Weights of a small transformer language model: normalized queries and keys, capped logits.
MLP neurons of a small language model. Each row is named by its layer, matrix (up: input weights; down: output weights) and neuron, and shows model dimensions 64-319. Each number is 500 + 50 x the weight over its row's rms, rounded and kept within 0 to 999. Numbers have three digits each.
After each neuron's rows, "fires on" lists the tokens most often at its 100 highest values on Wikipedia text that the model never trained on.

L7.up150:505502470651565461523496447538505671483563617532500497453560400531473540501509470515503547497516584517458509433491557575598447471454470489553494557499525548504515396481479558469394550500418532488522539515443546525534443380476507554408515505462491554561546524608483441521549511463534493523512431582490535391526561364513528576462549383558460483446494546487473569521522436450438525477507443444575465562560562602480432505480455449443606514597548476555503506466489550511504566476518509608521418459506524539600475436530454541491485521532545498458572540435520512377531572433492378481600471461527478572430506528563488470539489408523510531578516459523394484500488600473485607512579484452577430476523553479517547490472452472469586483522542514447481456574522454563569476485503478
L7.down150:552538441531445456477528466546561516430530515534233503448415494417509527546469506507451523507506534523540480461535520544516469510496511505380492461416457461458415499459591500465407481477576490444488529446481552523544499494646455454522522527518536537502445537470468561472452549529573421471556549463425425486522473590451456470567557557503511441457580529491426463604504490446507428539459455488400420537481494529481514462507466528487476511406469516474553566454496505504541508500458485488350510494520559464538493503452467491409515478503384517511481610525472496469447542509493504298574543586472528505507524542535525423562542406418581564656516448527522483469500512494522535606600521572474536484480499502462521472460470483520523518512489498569496539523495456533474512552589571
fires on: ".", ",", " but", ":", " and", "\n"

L9.up394:443478502523524461536657467520540507466551547517543554536545508551491476553534466567553450487507453505497572460481469505502531462494461585555547390480511521480484432613534529459512467381564459541370431522398508538567473498461537529511532419477478507481533490558487489525498407501520486419527517399401491426500414534520590592492482451419600528483515559476570515496420552511488514473426479498496461515442542410441531473462571469468460554474554495594531542555466495504552608572504548552495458483500577480490477527447509448448549497485463495581514574536483648515416472483509581410530538452506481505474475390434458441451557546614432466433508502463480405468459498534513498554489500544590468490476515547522492573584460408389541549545569505569551504533492465500459568528550495
L9.down394:538518517520483534385371584531517537432512441566533462466493482472461544503483602551524530526486590575529473465547499538484510452526498585524448571550466466496574556475428455387522476549535461470534464565521480522445400460579531556553417537509425445492582496479545532405608458530519500454489521478494358554384483431543525496562541558560398568520562543451527581486553534438465499491547441515527533636459553600487475535514455539482396518552492496498610385435511498552482411487473479423470471489533510486496480410499497558571532446526551506455422407469517457447588559552512549471498552490431504559488482600485597410533489463554560537590559650546522498454574536405556462455438511552394584565466533500571543498422512552564486503459496478465473495492416577510525437521469410
fires on: "3", "2", "6", "C", "7"

L7.up252:507528483556440503490511566482594536504492439590467493449519462555474508445456457473523450524524572578552498518384518499517474563542517524520533469486505482457474431534497492600496467486485395479516496555483495398479459485491437529419529489564494522490451417465527543519512542547459538576530477423471460512504482519526531522544495481492470505518557550424458450495444470440564530505407394471526470544381603476449469524479558505476496536535559525444451498530555502572563498424484519610477509525541525545473493422571500419425496441546558561479654508397574607466517574467543465481441470511493590499478551483457529492611467439629490447400495507538466464556430491570555494477510550596466553444439448535486450510506542446516534575573532539472574437522594560443607584516567472
L7.down252:498493562424568520538480425500474561601491448494575543561503515561539449469451417531509554499497496472497480374618531520517493434472504482491498502423461531485669548499469422544493515547474465475552511515511462509495496468471479490639437497514503496530503502458489580526507455509570485428499513534495440484462459361504528431550519500487494591528423489495530489422513509498510465547527527515444491480509431514548524498458478441460537522473576497563549407540477507497515537527520469479498467450503463489447508438395487495564616523507501609480460443504467420515388506534556537469468482542436478433485433471484521483500424605443562416490461490556456457406550503437512483536466458405498567540508593454544472483428474521540538546425574528517527501438425560511378553491531462
fires on: "5", "7", "1", "6", "2", "\n"

L7.up852:469554529542493538496512518449527574406437533597475542448567452516514510564512545480533547454461519470417550446465538532550599551559484462485543537458487463504605441468485517447507526551397533473513444544495515564501583421501478514471474581540478566482506570489468444547500647494528495477459496525568553503520603587352453412452509442500519504563519540507412515555491579429484472537508530439483528615445525481501573414407464495396607505453483427517406568437529435525596586513499516547479292382521508515521571504504494473561470519485502417538539522517518596506479461497510487461490475400509509476495536534541547452460482501520515479470566436551553520491365565487513544520497468461524530485531452530536546496513387482534523499516531514503549405563476451485481521547450472
L7.down852:470514484465496553525520509546626506345575581519251527485555480522490517502532527528478491508535583599481470477453472425588494419425434447531538480487557519443552471545549559501458488460534530484485494475574473536499552543617377505420444566465433523449453546588466528525417549473552471569533505562479529441481490504568476515565471431502565497499467523441468444533485550437487485510540473544553471444485538442488509428456489483473516515520544473485506555465483467507520526523508458563327552435447477531513618530513501522576459522464550510478510486458481539481525470473459509382607516395548485443450485545508492451471447446536568460598503475509463524461520577530472559488600505480497461496526541480469471532487404489483519440507532535528500554480413455480528449557473528
fires on: ":", "-"

L4.up267:556536509439518495470625581371484459591450499455489513471552503631494427523427527624588491611528400414520494540471559519524494517530496402448480484581519465474524660481544502446556507520524493418523521608488638471503489480505520517517495479426439443564527477591461506532437543426491528545507537528516499595504470450441572552555581510344535446443498518485475557438545491456594456645536541519489479577568546554513509492385517538502506463501532404510405548530630488557531441477438496533530514495560519512542508515500521469369384498481491577476522510418573549482476453564531481493506372521494502473498456472478575538430528442508528530507461525544504484388542497520524495465515403508531555560534458507532559518471490461480451529599496519494486485593505478514528430602468493
L4.down267:486613475433504447468572532534483439450594545557572503505511583549602546531510505521570567532522476554548560470584474470514565433588508354557507469509428602466542560490468410540441450485497441513510591536511468576558491558446588564542448425486518528541523631523454511565490413473538531502521486503471552506558501531457442537539485471481452495369492539482481464451524485427446459439495575491484547449413421487456478623516485570582576547492521463536485480511460435533503540529478422544514598569498510457513490446462539498574511527502375487487500470479474450511450537597509567490480455479502521574507529474488393511435538457477527458498467405534529452544430515487588479530476462537593416439528512485419543617407477513483558565522514539526521575505445429459523529503423433
fires on: "9", "7", "1", "2", "8"

L9.up528:441576447496460540497458557485564508479449497463477531581450396525598489498485479534490579464532568443517536538517573589471506559597474441641510572422537549552472529519540552552463501466452448552549498486520512538548544371484443494530482554593551527469513496492537511546506547533577441480476405473481516555562491534397518473466670413457465462554504479608517537453533546464634527527464516546437582550544536520509584474419504544415581404511503535503565515539540522484463525475479569495480516494466546463474539510494503512553515568465483492469641453409581497455474565486484509481492501490457466485502460518410557519445507463510439516458573450508486548479476429492567487509580558469537495428425492510544493529524464400451488471507497586468486512409481523488542450585454522
L9.down528:480504482446555571499513487560556487550599510496115413599490491579576513492539496466462531428510413536560468455525482479516434458532492462450507494503489474547456473533497494452526439480462528511462510498531398512501463560572521482452528492412501519515494498470484528505543508499502424523476519500510512503499509485564496470533503453456492405487511549503457437539512571546536488488538449524500504529467419372500504512506521497447470508492473538474495508482546496463539473542570476515310499515526468433529658464524472597552474486518487475553506548490431512530447514511459456468525485416544525508462534488467480486473514419550546464520573480539509495488511543507422585569610532541537512454466480525530490557542591495528468528538445518455494552434504488479478554521525496
fires on: " |", " and", " of", ":", " &", " the"

L6.up507:539529528521445513447515595567529472478557528501524525454535423504534509479540540531453559526564528446412466512564470540512509506539426464450442467556484371459463563575536530511461522444499583466503499537509595457466510469499527473521535453511482480552440438613492506445451513453522492488526504550594519577567486421492560539521608459370390543476477490464554576551465349527436496609474521529566538484585525502488489470446512497402574405467501424463470506479577513409480481516448515498555466471451500429604452442406465508408523483444474474443554609529474511536500536421485457504545455500461515541417434495443500599426471506533486511469504545565465629507503542477550505502471501468478460578554507510429492474533563470467453515596555518518504479574523515473456410455520509
L6.down507:475512586526500542520471486392623510427476486560514524450498521445446542513532523506532365514518465599515497407460477602588480464579464408521565452432475567466483539549583502401470556590623457469509581456499449466486485542383509595565430504370503530365462556455521504519492393493541546479488507554519573499484535486561637530560435422395538544440502424483483517466454477491481492481483498505454475494459528566473554482514468573528512572481438449585412507449442412525527541533499462514482426457539537492456538525540522503496462454506515471484594579518394461450539537448464437459555502372548440520378482552523549418431487486467401522509532480448408520568463483575444539546585587527599464514484548485430537490572571492516335580539528514502590490497459591420544512581429415
fires on: " V", " I", " II", "X", " X", "ius"

L7.up695:501573473558343424509573569504400425443577490451536450596587487474545567460375510535525527508517453566501528421400481440401468506604512553454487573591405462485477546564544516479475537506484440566552563456416478540531418430475497449531484510465513503640486514516456535455614561433555586526521505522525557538450497514463504620466391476574422544538512456526469395422490519463474478509448546529489532444419566449478462554522551529457617554522491571530509513550632485517522468606515582573542536483495496525488591486548541501468541478434535529464472670513493590480519453447433553443526496446522498491501493481546496497540567476601464512444501544520493399453552528460558577436570518528527499481405488548526506522463493486511516502541519451488477541452478471574632614497491527
L7.down695:519515432437575592423518449409542448418522465511637522548451527521525565545454519472404530539494474441513561439477469440584485481394506566440435466514461530519591514443520609481534518471509564450507522482461520568450505530301542493595458440573433533426601539480467415524500495469470555507595531445450438455453472497491514458353478571469568531517529611448482502567496541452507553548551586540477569487462498546496580438394504496536403483475524531552544434463482532531525564442428491447441551592523485502548450545534463548472477532473498549425496470443513504500454488544519496469469505496536487620578419514519427519478502534452509504587511448422500550583551559477499532589465481489397460434489592491455464536459538571449423591446431477496403456496436463502408486534502547
fires on: " |", "8", " Center", " Report"

L7.up313:500541508526426418514459469495562523410496447599564463540557512504444512509524472512440502509422513482485530508473595504508557453482457539492515523546567553575497604474442495558553480513543585509455478465432421522563581478473433474495513484573568527558504546479523467399424521549601679467496567510515513364553589466508594546409512411464605520543440520463480559422355510423434570491473493376570541542520433551517549503462530464572477479438510462552400528505522480501502541430504525555625516418476528516466510455539441509445557572573537479480455436503502524523546600442497565379570492480556491484521491504488518575475580482442477516401588491492587483399494530468589515520488486474468534526574437544468486493551437452536577494534546461474446477506572508453552430432511459
L7.down313:473463560531503534547505557504498527436476455476603545543540602558506527474524514398505471501572435562536416492442481542533489404504505514489469521470541540462531457434570567527487457480533511601457472449568438474508556537702492492435572446552449519473531489478460437451438491524523424487512572486442488570405472493533500457548495617438481511382520516534521542488531616498479555480576422524501507471484382458483558495555451596606502470525525424617532409513448479452509599511545496364456570556501505593532571462511407451518485511533578393580425457572551491548517552484424481257485501478543453448546439474539433515477530578469527489425576500536507543533606448441477511506529494542497456520513501530507498489534526518446514436471453500503426492495486549496492464488449527
fires on: "-", " (", "–", "."

L3.up776:493467403524480506530491462363468441506487435520524535488536578471496548506444428524517499640548428580454513517518429497522598568458505480464494443489452529485458592565396521505483487520461532615566469516466441520482582406534436609465547455527450601516486484424543546490486448528485526513476469546467445381550557519498494511545449404509538566487565528425495467408472507519432643500558538488430493495383508567561483497510543478553493502481541473529511529511565514488547553554517583574544530419480475421491550452523405513465541452517490498436517456515500467505469531426464495445480546454479392499510527429593471461454547522493392474514478541453529455500543426529538592489512505474501527530502494477419497409552473412545468595571511497504457502566499609565507537434510467
L3.down776:531343491493517479499433529461541416490476523595633461562561490607477527487457563506500493537445515551518532491617496417447540494474508502432508404542501548545589494448483493531521537522499529523470493415514430507498498508466506482455590543642499499493526490595462488566418487532520455428473551519433569475493439540429517458501462619489473366431468515572517541603492503596471460493494464509561448500532459489487465469525452539583527449511504467537491578453478530470589546536467486436469552519566409500475560482554379582504605485456438492561500511496545449494538524507386543293489508589523543511492452434531404629514547480584498556523473502620554455474540407475490490467538461567365483462482454532500514432496478515465475515460448480478503476533477497525496544511488479
fires on: "-", "—", "–", " −", " –", " —"

L7.up92:504478479531465509530473560488534529474479534545469476540516502521480558595489601593540568514487488509457495480555539529529606415416557506476552517553570467550559554527511529513504499576432580524464510455420530535551500443469414601538514565498605594470511440491554507494423579435502583450465461527473516466499536532541666439502571453518485491613573445546420588482462538465504551608448518496439490602460624536478390484428498387519500459494542493521433531530523502538453575468413581468469480414534435540497510437467402485470554448460536385546542483512476444423449539459429441357528445508534420472480540566427505527508509506482519586518548471507479596434498479460577507529564522408521488501434494480522545541530409441481492494612563476481506462445513431507549496457473439
L7.down92:478477413503528544504484537542487518448534523489233562570478491521528526476513487456481544573529489516490494450489513482534531395548469491471464563554469478482437487475556553552524499480545497541464539453494472503561516519816470494434535514496432550503473399502451494483457542534474472568535512538457476508443482562543472534482493550548491490499496444481497479491542551522527503532516487500536501451516543488514458529528522485468441463549583445453502488458477503478507469505519515483296504514474549460463577432503484508537450526505491503531484513487449480457464532455512478004499562523535570477506485517488570526507460528499552513593469497415478437531588520470524521530483470566508484477498519499489523499479469556479506437518451496508512575488443483558579488484506535
fires on: " \"", " (", ":", " on", " (\"", " for"

L7.up723:474556549517505475529471516519502507516478466539542471461500388565486491524448621610543497482550442510428377475510433620517516482524519413513532546565552497508508570503541483563550479428490614467522463540357524415491450489502458468488508535483436512540408500416550512554527601468563512462424553506632577496504486405513612520445552450537426489546464537508525446413505461487489499539489475461479529572559521545401437471519600499484633417466429501484478629519472556438487533441542547441542499439478548403498515385509461427394532489486467558493550501502454542471473444539464430537508492507562435497444543568463500457486542429563488514491509454529541541491472512407467486458469529478556481572614468527560555537499502495558464403492526523488489507458484425455512491560518427
L7.down723:412509471501521482460625550529522554541452427557636480485529507550493518547465503539621469482587513597444499499512520520500588560513464413443436528510534638469453502460536612478569413486521518523474568379499516446555478462456521531507470446454387459439492540501482447549525420480560424521480616507516528548546546431448496543438479482441534465531508468497466490517505458454483448583489514481542534412598473442482548479410454517486465517457523458485501376479454483469529572492495472574460500500538432470432522447475442504544491420506481416467497518454474497513490444483523545385507440512504512526415463553539488489501463489348409546456530426413528469532531435490447424485495543548479486541432523378383532375540525544602463509481537523513517446417415449470541509423554499
fires on: " I", " U", "9", " V", "I"